{
  "n_layer": 10,
  "d_model": 256,
  "n_head": 4,
  "n_kv_head": 2,
  "head_dim": 128,
  "d_mlp": 704,
  "vocab_size": 1024,
  "activation": "swiglu",
  "norm": "rmsnorm",
  "norm_place": "pre",
  "norm_eps": 1e-05,
  "positions": "rope",
  "rope_base": 10000.0,
  "rope_fraction": 1.0,
  "qk_norm": false,
  "attn_scale": 0.0884,
  "bias": "all",
  "tie_embeddings": false,
  "parallel_block": false,
  "init": "uniform",
  "init_std_qkv": 0.059,
  "init_std_o": 0.00933,
  "init_std_up": 0.059,
  "init_std_down": 0.00796,
  "init_out_by_depth": true,
  "optimizer": "adamw",
  "lr": 0.00213,
  "lr_mult_qkv": 0.7,
  "beta1": 0.9,
  "beta2": 0.95,
  "lr_head": 0.0117,
  "grad_clip": 0.5,
  "warmup_steps": 319,
  "schedule": "wsd",
  "decay_fraction": 0.709,
  "decay_shape": "cos",
  "final_lr_fraction": 0.1,
  "batch_tokens": 131072,
  "seq_len": 512,
  "doc_mask": true,
  "train_tokens": 521600000,
  "steps": 3980,
  "dataset": "wikipedia_en"
}
MLP neurons of a small language model. Each row is named by its layer, matrix (gate and up: input weights) and neuron, and shows model dimensions 96-191. Each number is 128 + 32 x the weight over its row's rms, rounded and kept within 0 to 255. Numbers have three digits each. A neuron's up and down rows have the sign that makes its largest values positive.
Before each neuron's rows, "fires after" lists the tokens most often just before its 100 highest values on Wikipedia text that the model never trained on.

fires after: "ri", "u", "us", "ollow", "o", "it"
L3.gate577:129170201096125116071169212133141136118118157142180130099127137174119157178065075117118138082120154160130142175102179098118110094132091124117161092134172151096173109119083083134104170152126149095173090095162150131102098135165077114131141111103106109125129154103125099053104098165161130110
L3.up577:171123158069076096137117142112110123157162086157146106135131085112124128105129139166103161177147134131160181141083127143122206150196131172157156143124119082141122175217160125106087059099137111115119101129167184103136131094099196155080149150122153138152092146075146125093191086187162090120

fires after: " ", " c", " Com", " m", " C", " M"
L2.gate5:078126120130139104134127111113133113124109135143092113143113152145126067079203137117121173088164130132115105131175079153052173116129140169129145152157132132102147194159124116133110147158158084125123129097065076141153142091146114179081165085187091114147155152123116074181119141140118150161
L2.up5:124146088178111125168128102143072095093157095177092119144094107087091165120129150070093127151108062129124124122092135177102113132144099130045129147124103101177105137135154117094154120173167096150162149124139123119099182128113129118174093178103137117179184137120158174086068121117125119096

fires after: "b", "er", "d", "v", "x", "on"
L3.gate8:128177140152152190135082153077183156139120164140065119072142199115144140186103126146126135074113079114145130122168117145143110112046118136123103122219126167114177097125132148127184176091149140151142162165137123131109177111176131154134168105162161129137107106103108166085175187147153094128
L3.up8:133155064139168075105157141125138124085146134185137138110096156171095095159129125177142113102142200105133185124120090200205114096125135128137092068161095121132210095125161051076145084154130101099164133142068102090099137130117110107112107152142122152111110131042122116119107129124167097124

fires after: " d", " e", " h", " ab", " s", " O"
L3.gate556:120108165098134136149148151093096078140130201183160164161154165103096094076145134152101123114111143097135160101080156177096129137129099169188150149116176093134139138115118143136139162156161149131179062060150166070173130161105157091116136119151129164164134116108154143066155118114187075174
L3.up556:167127128142101174136179105111077142091178191096111113175107133071137165129159113155167129137160141102157114130139127149103083139111117219136079110135086156133113162075143077143136151078121082128148133140114126162186157105170134148106114177122148123125154114122111212140132125095099084097

fires after: " ", "–", " c", " w", "p", " re"
L6.gate139:110108153181094189174149147130150187106078158089092178088108121148140123178079123156100128137150150140089082115097149091102060123119085104070093110169149123052094105164144044112173137143116129110122128107186131169102145130133101110098123125119102102082103075163133154169145116121149140119
L6.up139:159183199143177128138127094139115127100138111121165148106133061131168146113092085099163197192139131149190080170113172086097188128151137151161152160129130125161175075123102122186195158132146112160130185121067179156131150113130128138084177057138134162092128178104111167114135112114144129136

fires after: " p", " s", " e", " se", " P", "r"
L3.gate225:101163174104214115110114125245137119115156154115170143155124114096178118119090143109123095184123174144196135132097118128170132178100094104127109120135128159131151121187104133100100113097149199078083110088063111115116127172137158160111139145100127146125113180095130150080104195186164216209
L3.up225:144117040112105140159147122079092108176133109093179122116107112143139141122142195136127081105125118140178092181112143173096148120118138138137139094153105165154163164146147110155150154174126185134146161126132094144125145126128167168139108163125119122124088164122115134117075162075105085140

fires after: "1", "2", "|", " P", "–"
L6.gate402:145151118130168154152198132107104137140150163138217114132102098153134148108162099135143120114142026124138137159138131133151148131165154162135099165130124146055123188142161124147108125152154179142174094109094155131169101148167084108082103114167123129079115112141109110101144103182192097123
L6.up402:191163093117155159092099136124136174125067141147090109110090126129132149142123134163090190107131153117150182100187073158083174121093129122141143119163172147150151158126168111141144129121056091172126048184174108083085177133159098142143117129131185101143141137125175151135124197138117088086

fires after: "H", "S", " M", " m", "M", "I"
L2.gate126:102164110196087105166152136108165147116183167056117062123109123179129145126126113185110042116135092137119136133137119110150136101149067127182132128169152145142168097159133147139110157075113135123150175158150145116156142144160101182157117093109128098176146139140148118055129087165135109106
L2.up126:192147177147121153125153140175152110151163155168162170128148121133100146074103108103215136148110124124085068148123163119092134123128081079083091118119132157125197152170137130103091152143157083146175101104125139161119150092076157167146067151089105108124130032119090106138022172122072103136

fires after: " t", "ac", "s", "is", "b", " att"
L3.gate345:070154095100150133181156155152164081093136175107191114123152078114150070162106118131096174198108133074201160100098122131179133049178091132101155132126120204144137129092096139126116194108109116071114136124132079113156111129119049118115117123167144125067128148035112109108135122088146123117
L3.up345:175157100107059125083144086075131115114185112188154108147151103130132101092091143154124084129145171121144107139129121086178109124140167146112113168157079091110084112101137108129062131061145139146174100122098096137134154156145130069154203098108154164134147177140168183121152151114084164098

fires after: " ", "1", "z", "2", "in"
L2.gate253:110154114128108153157161136145162145147148115142185129149163153130174103102135092146066105117114120103170144119155132090156169119143100176085112060097149166182084148118113154140162165112141159087142101120089116115125153104162134125134111177164030139148091141125140153140128126147150091176
L2.up253:175118137163159152144153168096126136176077128069143103037115189173106139187097081163163169127143139096123127104147103103075170160111147059171098178093070138121145113146103145195101097111125062135202078147166152115121140132116173117126123134148170120146165156103060132124167147212129145144

fires after: " P", " p", "p", " r", "P"
L3.gate426:163177113123114146099132123164081148131081107094106141172145109109131145107097106106101134137117000108114174168152052126092119138127148150145047213158145085106139169165144076124131061114148136156119142153120193134150115150127137150131151101151162077114070124124168119135189123129126151114
L3.up426:156098116072105147176121056087080188126166153103067081098109139186195093128103164130104119065150103156143115138108030136084164111190112146090165144120136198165099088142130149135130128149155157140146150133159105136158080166149155138109104121163127135116076117104104131163174162079121131127

fires after: " H", " S", "S", " Ar", "s"
L2.gate549:138114111124226151121170070097103152136151180167111174158129165106113128130137109159129142096119155089171107153096103179095104046158180133164134141139169132128116174093078130115096121126127135137165096115135123155099119107175146134087187078186143084085100092169150108088150095118104095147
L2.up549:104130152130106130123161126127097151131173146123177073118136107179138193155103097113154131131136092131169101127124140120142204177128081062092154082138126132144137134086079057123094102146116119113115136103085077111170104108101140076171121124215123145155108141138124120078117148141130121140

fires after: "ol", " p", "ul", " r", "un"
L3.gate455:103065166183131057139086123152083163091111155148124125134139144113171093143086148138090177118112108137082099160065143098085138131111149094151082125103079091154144138135133127083126134133216146107185128197131185127165122153122164142094107059110158067132139187111113142090182110081185141110
L3.up455:145111127096071114130172105194086112091057118163110169138117117112142170121142114165181066142140149095176146196112130134132168132133150088147153106096139092095083123153119104125108096126179174088182128048119143117096105105142193121062131118080153092124051190148133173070154191139118140118

fires after: " M", " b", " B", " m", "it"
L3.gate676:102117158147169176047134121128147151129161118151176092097114070074149121087135147135141119071113232081111090174160115167118132094125118154105121138146086168170144123141163132121146172099147176143099125063087101096158102123126156149099117120112133136156102098103175120140125097111105138165
L3.up676:113126126172105097126175096144104165139096131083093100114130103158094154137118127121102090128127137082116091163068087158109131175158130163117130153098036145169154144123203162096136158150141111170135165111068100174164067183130106136140108174121127133117141196127124112099147130113113126179

fires after: " s", " sc", " St", " R", " sp", "st"
L2.gate10:166128177104109109089119146103164133100143073114149151101147147140136117059060115121106093155143053140149099136094164154235091115123110119135124096121148082109097181128097076105121190116118168115136142091087108151164193124141150093068130149146113122053135145114172165175155147077153139120
L2.up10:163164089119125160073138111144164132157072102137219142115107137190141118110128133155161112131169126149136057123147075135137133111130125071170187059118182121129116168120123133134135116122169136135172133087088107143035144111170175138053116118093118140134135152099119083057172058121121169138

fires after: " B", " Ch", " L", "B", " P", " H"
L2.gate387:124114114113120162139143190147107169164081119066178176121145133088178080072190121095108154143078119132147133119212132157106108154118144171114129131058168140120167146112145121163144124166155141188151111137078191130144128115137115109133114133196165149111098131095160125109143174114101082117
L2.up387:124130125051143090152159172110106090175145120115108089155126182127122129087123122119123160112128146071146032083116153106103142153148077126106128106125137120109114127104108117092144112111133076105126124112112118116178133115148093114155105075157174115171080077119077093128073177112103144086

fires after: " n", "0", "5", "6"
L2.gate136:105139143119175150187135138165092092129104034150140104102178073101106164112169115116125165145124103159200155169068117144121131079112136099126120134110102142108165156140114156106100127187132189117158092127126138113158096097103143168093135111152085123129113115112102114183089132143152157126
L2.up136:077168182176143174109091148088107058165113168126130096132098109069116124115138135114106097130138124140089110139165109107107150108121115128129119184112166166104081193155119111107093104116147115146189145069167151161156110123126139169191118063158113114089149092119143130129118141096121169102

fires after: " he", " man", " le", " de", " He", "e"
L2.gate370:118166139131127096146123197032107118178091097105144157096154153183163106088145130134121123105115160122094146076165127149144172099137100173135145147158091112113151104191168155137069104119121098148130104154094175116127188063123112153031080139174144114130132134141130150184080117158131163146
L2.up370:143134117116154105120091149103091144112109152119117108109185135091130159138133154097143127085112159142133145075152090111149112155133102147128138122075060132091101096167163103145081171158152137121093166136102141171149158157159108141089121133132121117104135178139192146141090155135098082150

fires after: "on", "n", "ition", "ou", "ment"
L2.gate615:043155174151120144136085099130091194139134153131075084104079135158136195114079108133217115159155142129139129150132140120067130092129097093169180112116140090137178140111139156098177136112131147131239130139153180131143119064130129108157135146056162077091140173150105124114131066109108102168
L2.up615:093172132108132104158118138125085139112091179139130161072127151195150078096113164098148107145162114162130121167096137120086198079126118141112146100120141158082130117157094117113167135161218081134115184144104145126154152110128138121103100132131135082154184113137115167091158132173152125147

fires after: " P", "m", " m", " M", " B", " f"
L6.gate593:106114141114110125077150104129129091111073141066142111109121135153123154113105093122103163129072120125114128108179101143126097123099151145148109165141116132113159167114118112130164160129162142074146125119151170123141138067117120152091106067192144160142198119091156075142074136133189131090
L6.up593:087121075127120080099114131109119084150134119094121105140168144141083177118085116114120137126089093119186113113150116121121106137122106115113126106177122137099110177182187116139106155089138106146127093121116153142112125081181191127135111047109144183098130121148161129163059143156105092143

fires after: "ur", "ition", "er", "ri", " re", "ment"
L2.gate58:069162227109099134124100144146180084090069175137080065108146130104071143125107112114100116104141187167085100113125124129124114115149127149123179098141093158104136088133157149196128099095160158182093158163159168150158113111159169181086126164119143106100133160130079064158137078083126156120
L2.up58:123122118107176146137132144110135073113140151161168096164104184202153085111111080133151206074112143087154098115063122152093111073113115093118108097086106176164142122118110154109111194113125072158145116039074155130106127112078129136148140149095128133139178137137159184062121117132204118141

fires after: " s", " R", " r", " ", " res", "it"
L3.gate221:084182119137104126130111153134184151162145131104159122172150101182155123133159124113054110126128130121162127089061126210156161141104089137135144129079059109090142156152110165150101170124115187099139101123147136101122131130149078083133156157120164053123093172140142114141136139124130147115
L3.up221:179133118105119071079116091051153142114140145140151156097109151116148056107097149146162086135137096115167182071146101150098126122100087084191124120087143125109135129129147137113185098124190125085186082143157177152103165126130135083091077111164153094133130172162152148098147110115193149090

fires after: "ir", "1", "2", "17", "r", "3"
L2.gate626:153170116172157148111127174111118127157139093165189108154118144135092080157130116132120206159110126091080068129069124129074110112098150148158136079069115131149163112132140181115108138119114173107134090066118133108161113153121158126134138137151107140114108189124143123113094113149152162096
L2.up626:189135064131162172112126154080105108146115082168153137165087147154145151126134147082104165134178137063088110109125114100151074123071105165104126137084088145104124143112173124136154150062116141127122121084137114111122142084125123133076118127150173096138069114115128120153094107170138141092

fires after: " B", " t", " C", " T", "c"
L2.gate353:130098088115080180116058162086111142105183137102089135102086086145133103130169141133093135093150143107127118118163127109095141064110151132135135181103105077126146146100105096144107119094117099113149062077135121091108118120121149096089125121131174131122117135097167168115110099176158084095
L2.up353:162144101100105212108147188145157130129182148137127145081111139081153134136155146084163148139080084157071141130181103134159120077152142147180090109099147152000128153114112084145125126197090071147164192089111172129137112129109203123126119132103122058138095103131098183070152112104105143109

fires after: " m", " b", "ak", " M", " H"
L3.gate475:125107148194122102179144110169081110141142141112107133157153065110131160070086159077111115151091109093157136155152141164093108118158161151167105150075159105131137211157086118149114110122111070115115114142125078070169093102100116159146180143119137067103184090121161114129101108082072176143
L3.up475:135091088167104088116113129086110062063142120124055142113171120098126132120140137150154135110119148124120173112140082124111150123107128116125168122117086127097162142126168079095151054166150110184155109079102150147182161092129073129164101075072123160141164056149161083133104111158166125132

fires after: " m", " f", " Eng", "f", " F", " M"
L6.gate325:098147089101144097127116186110170145114078132175125130184104121117101186085129151161106164143107161188191065080156131182094104085116090136179135149150062148079146145141179085131184190098166129104137104139122153130181109081112101123156098137168161075182144108123151093086139122153147148092
L6.up325:124106107120122083087131110120111082075110089158153118174140147145112119083138139143146175112134110150083096103164128117058120125089142142183122071137162178154122157118142133128097127090122177169099120120142117126150118132109095186143118114157147201157124177127125117146166080146179188190

fires after: " d", " D", "R", "d", "ard", "oc"
L3.gate98:094153128164077093116079101098142149158175130174133093137127135158104079157153144113109102114164165095151158093109191170084185096078159080149176066173101105101173103151110189123149098128171134084141171112127063074123157132094159119135140129170151120146104133095150099077151162206142091151
L3.up98:084139144094139096093118164175148140060095109097124097128169108105081162134122115140102094150156109166128125104143106141139130106146112187140113123096131146109098075093140182117149148149136066140152157145118230120143104140175107114164082121159097136145149124111097105046148126170132157146

fires after: " f"
L2.gate482:123182154130100124060064154163165136071143083108151082101162191107104110096092148087107103107138142160122099172069152187195154183096148148160127115179091088077165193144129170096129133213153152145078128111175099163144145137128146075106208025176129128160134170136130104113088160161040141099
L2.up482:113120160091152107149138100119091090168110069162117153187138173142145150153131191067164166139126098105118099180104179125099170120112116095104152129124183130132129136102103092113123176142147160070187162157097106143138114091064144176085193086130176098116143146098107110122065138097139117109

fires after: "ar", "p", "per", "ang", "re", "ron"
L3.gate393:139158117166175153157103103162160133177123175111164136155139127119097138120121113123146135163126186149136199159099160129147148042085152104180170029129156116098112145145139097066125137164159102119198123132090170129115132163074127109060160130112178103153100082075118172094165129115114100134
L3.up393:123139065144123093152109089129142165137091113145129097108158150120162099129137085190068134115115121138182088136127086062189133174094183133162132084157103153115137084146147108135132139157089123186166152135131106116148127086084121135152086114133234127133108143126120099112166106137144120075

fires after: " h", "p", "h", "ch", " f"
L2.gate191:192170116162152146075167109131142132070149098143115165164165152178097093125114147107146155137135151119096123165124125126114146183170176184160110120150090094166176149151097172141134127141109140121091097115173099089060120134108146095146160134147140126095107142141107157171105105138138100116
L2.up191:169139152104123160167152169173143107108160100088110122149110151136092126150129098129163076153114112113150139119088107151101080155104088168097148110194084127107181183155119073157145106143084135124115120085176107150093141107153096097144132125120112143101145101137124119102131126101056070121

fires after: " d", "om", " ", " D", "d", " comm"
L2.gate47:065137128128083137144117144141107105145082143085080090160061125176116168162136129164122004109136153227107125144128175165119141145138104125117179160158146116136139143170122175124106097174096112111116146132164126106114112128144158131161124149054123059151132100154156119156138163141131108130
L2.up47:105116085148110116122117143154156155149115154104128067086156135146093120104131112143108152049085122138163076122160108195123139134132179162132129114160190105135150114114096129141119117159160080062166150151135196158104147135128120135167087201200141092154128082149165145174100156144156135144

fires after: "nd", " sp", " B", " b", " G", " g"
L3.gate233:155113125156145088067155096110173185115115113171139127071098121182112114124097088125098154084125146129173128131093099135168164113165220095158156110138157153100108182115110067134105145123155153063160117139150137116132114121054098162114155134177115178142108129098141155163113167081136098087
L3.up233:153155126076060162138102138146115153115172105103156137092169147145129116142155126099144136169148129086134146128127098175144181140101096140154084120120127160123150170103161127143100117129185141138096107192103177119178144149121130130169159121031164093094189167080177184170115162161142133146

fires after: " ", " c", " C", " pro", " w"
L3.gate194:076152152103152181172126147089146173097084097095104148184116109113137146098070114103092086179088125136108119116131136075054146173131109118150126182091173148116125110132093100084163161139136094112086100155159181128124151119163121141076143078104102111130144138120126166101127169141153201161
L3.up194:108135142136177131133124104167101165114152184145142118117149153132180136177111137153129113078159089161164195075190102140128141141157196141098166119111116107167125097108161134108206160125105109088132123124098107157113153104123120109162150195073085103152143123108027137033127102148110070116

fires after: " f", "o", " co", "l", "6", "ro"
L2.gate276:164134120086157176145107150136122126108104069135125157053163126155105133136115097093158153154126169102144156201101126132134086172094056148152151183084171112042138172147130123098115143182112149107071108149084102160146104132131135090110162152180092127164082189129096087167105138113060128117
L2.up276:077064153082129106084090147149099080101121115119166095110205075058097159120089125180103169086131126132078117106112099133136139129090091153138135157135132124149132129077132114026141144152114151111119165131143115190182082145162067127095095132084143113135129149085120126084094160130085165103

fires after: "r", ";", "ov", "ber", "1"
L2.gate40:174096092146137140113156184118143159124106111147139088090168100110131116149131099100106104148127083110132097100065148107089066127078120119173164120040136193176137159109160174075137190078109189138180143078154090150101091142152141082189067135089111141177085093128172087082092156137148110106
L2.up40:117128145160172157179132150114088091132125132143175104105174106147174063093133105092137084119171157104131143198112068133102125110138089100093145165190151113111096128104078044147121121099056139110162105115142099137139122113117111159071095069148168120137045120122116140117145074137109140157

fires after: " ", " b", " Ar", " B", " F", " ar"
L2.gate551:092196077117135165122082163100136160160142171086133112071069138117119110108103096103161092115097100080084085092087153168163119086139156120187143205105209148135163171102058140128115110129148118092135102113106124142161112145148099162145100089187189064121192168137140116074098127143080153150
L2.up551:092107192027124126110142131088167103120125118118152133188157111167113135138134159074149155154103154116083149112102124122103107118216087137129117094075119130062141132088121119095163112140143115099120147133088116132121147063148169112115152063206082142123124132085078157120113111110130165154

fires after: " W", " b", " Can", " to", " B"
L2.gate304:106156136129141139168156141110127111096154124114144155118162118121122148095107055135104148136136094117114107137134153108147077150140105118116117077100098139135151094147096079087173104115222131210109082166101153144132115136104165101087110154144178099058157075129051136105132101121139132143
L2.up304:123120149103164157177159131095112068120118086123146168095117131101114170126181126082108157143091108155105121141157204158124102119156124098126110122154043126122164130161154126136079077153160137154147116188127122123149146079135178138231139126148127176126141154108099137135053181105144121126

fires after: "s", "ers", "m", " to", "b", "es"
L6.gate346:101127123126150175134107218128134162136099153105135112131183100048129093189080119147094148114135123149144095147111110111179149117145180185153143112113132115093146110144158133093157121178171132163161087121128133117158182078103074102156154059178133163118155169119139069111124082210130106152
L6.up346:119131136148185125147143095082170080144065170140126093147128131075110092149092140109120086151113123197131145141075110107161165136151103116139136101196109141147135106097068136125129139150180124132106065131112134129200135071134145140170119078116079133144111133126066078146139124117102103132

fires after: " T", " st", " t", " b", " B"
L3.gate36:131154099085161141146084231172120132124198089085141075100183146119100120115072157141158117076084149122158143125106159086151128084086138111135089141084101092137177177146133120150119159100170142095155106114103150104090112112100108106122132170089110120167160130084151057072063102118126129192
L3.up36:153112092123103125154091144159078170152152186106103148161081121162096154158146134126127168128098108137123147125179124157157078128056149067176153149162114076106066085118138084103170088156195165085185120079115160120230142140146175100144131133127137106094108123137157187106127121171184107089

fires after: " A", "h", " U", " ne", "e", "A"
L6.gate531:076117179134133124106155162097166123124081153167098192112096103162080157138084105086100129154147117147146108123134128130120146121154126113124132209090065094122116102146183103072157102127127162149170129110085111127095118175119124111097146108123105140172189147166103173141132080107140087089
L6.up531:118123148123130116067140113175110139106110112135106124154087121161144086103164091100137201104116144107159119163144125108132151034107115143123071147123145127094105164123141148170168150135118107084147154101115174131055121131103097151149150083155140136120094135104146094150095114052121115124

fires after: " M", " a", "S", " and", " The", " of"
L2.gate656:170168146148106102152139153169115104112175157138141078158081143137144123078087134146102128175111059116126088130139156143112197151208091128140170141138156160149179168149135127111073127098161129130179175122092125127145151137147108147119126107185110118145095087103118139154145074185127098124
L2.up656:125095151137138175138138129131136173171128133088157166119087110144146166141141136182141143157127153109135102107099081144112211161110101132089116181103158169160140102128145131187139104129061096160152068176131138150128073096092091165095101066146124112167139160130079164091067118117104100202

fires after: " b", " B", "em", "B", " med", " F"
L2.gate285:099168081096154099143121099088136188112091175145140154117076124157100143110060089120129105127123109158064171093178142107149160164091136134104128061104122168115149146085156070089143148116211183067171139134105098103122175148110147182127179127070054103138102175128147134118118076050136137128
L2.up285:130080160067087157172118117110131136095146132066105123169169110124154063077163157121139079109131113123108110158168114141141145149123162129135128126109069095093120133158150112095064102158137111124154118146089143127162132122077091165200119117104135143115102189114133176225037160094057154161

fires after: " s", "e", " se", " ", "t", " th"
L6.gate107:093150156142155152131118161133160157115079114149156137132122165121135129124097169119083082170120106121103102189084145127137128068174157079223137141083101066132119148119123127100110144101111107181173139134109196116250134169151087108123154137151141118089104139190143109114157147170129175163
L6.up107:122124158133078131093118086170056106089135103125145169138176104123073140076165125131064183179163124100115132102104158144148101153110143144124144156179084072145133125101091123118134068103122143137070111080100076119097134090145144138154062106112168191089121055089123095077188122168148107147

fires after: " f"
L2.gate315:152221177076094142132132167118121105047125149117157121157170151079130157080055126117082097065062133071111112149108136170121092144095122135172110149124130135159200148216105160131120154198114151129115180122103156146111171094167136125119167143164138123118110165160085166083088128088091182078
L2.up315:135138116099127111148122097194129170135112139104104057169070151086149097130082124191207172122097126096143114126093116135115142170112103137101145095163137169155145101141108087181178117187125089108124094109062157160176134161183111109095107137146089081091165113141083114140120132066111140112

fires after: " s", "u", " S", "os", " e", "w"
L2.gate614:107171167148119102101159050191137142141135112093131122158091133186177076099094171136094138172113143150122096125141086121197146161198107136164118069160159115153100174167140100077157147105153139107164121119084103103119067142126165136167151147152106151147123151154089117067131111176113112102
L2.up614:144063165052100058120168155127178134141155090146163158078169136086103094075093114184103122143087176144177140140145113123094140088109072134114120189114106150141124163126123162177102128071142189150152022144096127169143165164147118102171108136123161138235128134163109147183150173109068100138

fires after: " he", " m", " comp", "he", " to", " He"
L3.gate13:122136128131122164161125112096151104100135138152118116124146129134111144137036101110142147108082134127089115107122128086199124124176084142204086129145125156114147084163133128101139112087159124165108110183093128121174136153127117120077124071145104115144152145077168088069068153112126177162
L3.up13:209173116162179154134142134111131096093141124121103113159126130125175191156126141121160108119083149137115130132120127112126167099110215097162201122165080145079124082178127039073173147181172171079131089160119152195114144084130136123111075073152105110101121114095164181125141134106073066115

fires after: " M", " C", "S", "L", " H", " F"
L2.gate196:104122128113113132132126165173177141116191154138138170126141103107144105074135084136108135182096115122129103207129186085129171157147093188151131116122140079167141161120185123151104093139130143102169141131108126152125204136143153123131054132172132105096129070144107155168138115071104081064
L2.up196:074165116135092127143142102081129158131074140077090087163110133110138110157139122131127058143105109144133090119131066190150113143108091145112114161091122134067128120156201163082119189136150084073102165189118109107112134143144119155210130138127180092145156145085095113086132065137074119135

fires after: " con", " R", " r", " s", " S", " h"
L2.gate548:144133164081116162110123179153169147128081134148175098087154116085161100123150092128121119115114081077136110146090155178038101064118163134121137176079115097106159114072097139110175149148126174125177104163151159125169172133127116121072113084161193112160109159117121122118156172147113095172
L2.up548:101115096111043158107155107130092202210162109113125159124119157112161102132174143215188079109140115111161109102109055145108064127145060081189116161181159130125105165113161113118141142103096105120133134126190094158160171097111139112088094174168145113127112124102184127143147136127135082174

fires after: " f", " F", " att"
L3.gate535:165098141065131094166134171074153102105180150128126163157082129146116095142130126095119138170071182162153106120149167164128106092162120129180067133145110137089107183023090106097193128171143114100078172098121123116137144186151077111103118123147110089114173151120124168151164144065128076104
L3.up535:097133148131107149120114129056176131138130075129148117172152219168193063128145121142120093123150123144121156125156160150087126139142122116117163117125103114167105094211118113073129148171083158157118118154118062152115189186103141132131096097130098157181154223100180094118119130134144173103

fires after: "7", "8", "6", "98", "9", "5"
L2.gate27:089128144107189151168140143158112123147155071163117111117131072080154164116097091095136097158106160127155147203104099138062100145110174158102113123168072111124172160143116115214111074124138199174220106118186196154161108118137149152115123148121113143080079140056145077155081122118132165131
L2.up27:153131098140184122102083187163094200170067176052132133127203154126111121200093094146150090125105090148129116095144068152199134177070095119155146134119126108118144165110156172126168107126066148100129162122122131139138130188121166102116156171091097099168170088124144126111154147123123107111

fires after: " United", "re", "ou", " p", " P", "am"
L3.gate267:115148125098138082176141113185127109118139184114145103116151086176131133080098185108147185144127081155145131116151127152134158141135173134149157154131122104097164170153163116088147104162110162106130115177121114110128165129101147052077158133114157158073093089135148167193128110167103139134
L3.up267:164137158126165118124126114106124204125210153126097124167112147129158120167157135077144106162189097111124086119037149103058119115103186097127121161109164194132108138105140135162081106089114151118122083191107182078149142129110129157085185075154151152095092151088147152140199164129190167138

fires after: "f", "er", "ber", "ar", "on", "ter"
L2.gate675:154163108109134148145105141113223110128134113147138089141171165131106135155163196144038164141129070207156153180132133134148096137130079127106166099156169151117131171127059075128129135126140164080124147164087104079134070181166105071137148089129084143116117128095097113130162091129191075093
L2.up675:096100100158142135125164146118116109092141194130114098110148142099136149148076151127093128112108116132170181148120185136191089147119137084100138170157070172115086190087156051085117099135078131120151103164056080133156178101111115160193145138130141133121176140127085090153180152111112061142

fires after: " |", " "
L2.gate432:143148139102115106144093089187133168112114073098115113099127130126134122089128140166086115123086129151108115092112186140113138109097114071145129142148165105177208145114105145125102104145188056070148083074157076112113125117128138177154113027162156098166093128145196126108092170153125110100
L2.up432:124155154127155161109100112173116098133093068146156140119163110101105146143106092136092094158129109162051186060174142138099122136102072155141124159117108088101165130091129101114160104137204107081109083126137088174149115136166139054099139140084117087158079144092098049125114129140116158121

fires after: " ", "0", "it", "1"
L2.gate539:090125128106093148154094182135111161143166147137126050122161166156155115124109118152140090148139117186139157111152144113166054106158086172189172094096111109108096113111144127081166146113148200067125080175120093108059200140158076101091116064152090156154156129143119169110126085151132099074
L2.up539:129077104065099146099089140151072157142132124125141077097109095117122128084150126199147124127113124117137106143169163097092129123144081154123093189137077200147084097109161106139082169097184150134170120160137137087158136126086144191174107133108161109133158140095102092104186126151168123157

fires after: " A", ",", "A", "h", "th"
L6.gate601:139111156203091142092157143121185084147124174129185143135133093141151147124084145120124094149044138111095159159090191120088062156101116203195157176113120150126091168090129089163194116147104097138179149013120119089136188138157137118125174093153118116097169082160125138112182111183154155102
L6.up601:124140098149132119173139148149161112148122110116149142160120123134198093092207119148177140122115166106118060127139206093126161097142152179111126183101104155109168079132067119148137150078107140118135120102071167128108118097079131109166128058116129094177111136163086128064096100132107113166

fires after: " J", "h", "wo", "d", "as", "ay"
L3.gate366:111061116128108169119164169184123132122148115179134130150094135086077086121115131127157159131135107110105159098160135153116160130112176113106161177113140125104144184155141139104123094114161141168130149157086206137196126116182147170168155159162170061118122103086154044121155152132086056095
L3.up366:093148066175133133159167139093119120138134154115158130115138073122090126126118036170153145103098165120116135136093126137137142148189165160069144101168185165141063138135085116093188199131092170135137115161137131162128172099042121107139102140058137111199141102098158072176124166168111113119

fires after: " the", " th", " reg", "e", " le", " ass"
L2.gate56:096228141138125095140102177165102112125065130108097136145148112117085124170100106108128103177109134183113120143099091140143118126100158095148156143107166142115101124155091146133152120100109151129157152103114197108152098117126140114096147174160149142141099147157133194154139140148117159103
L2.up56:122069106122132114085101125108120112097087077102172096076147082093094082177128117133146134109076115142136201125108121147124152178112146122101147130139112105118122095148149085111149114091094107105059159119116156128100100134088132081148100085141189165134138130057137175126179116138143106147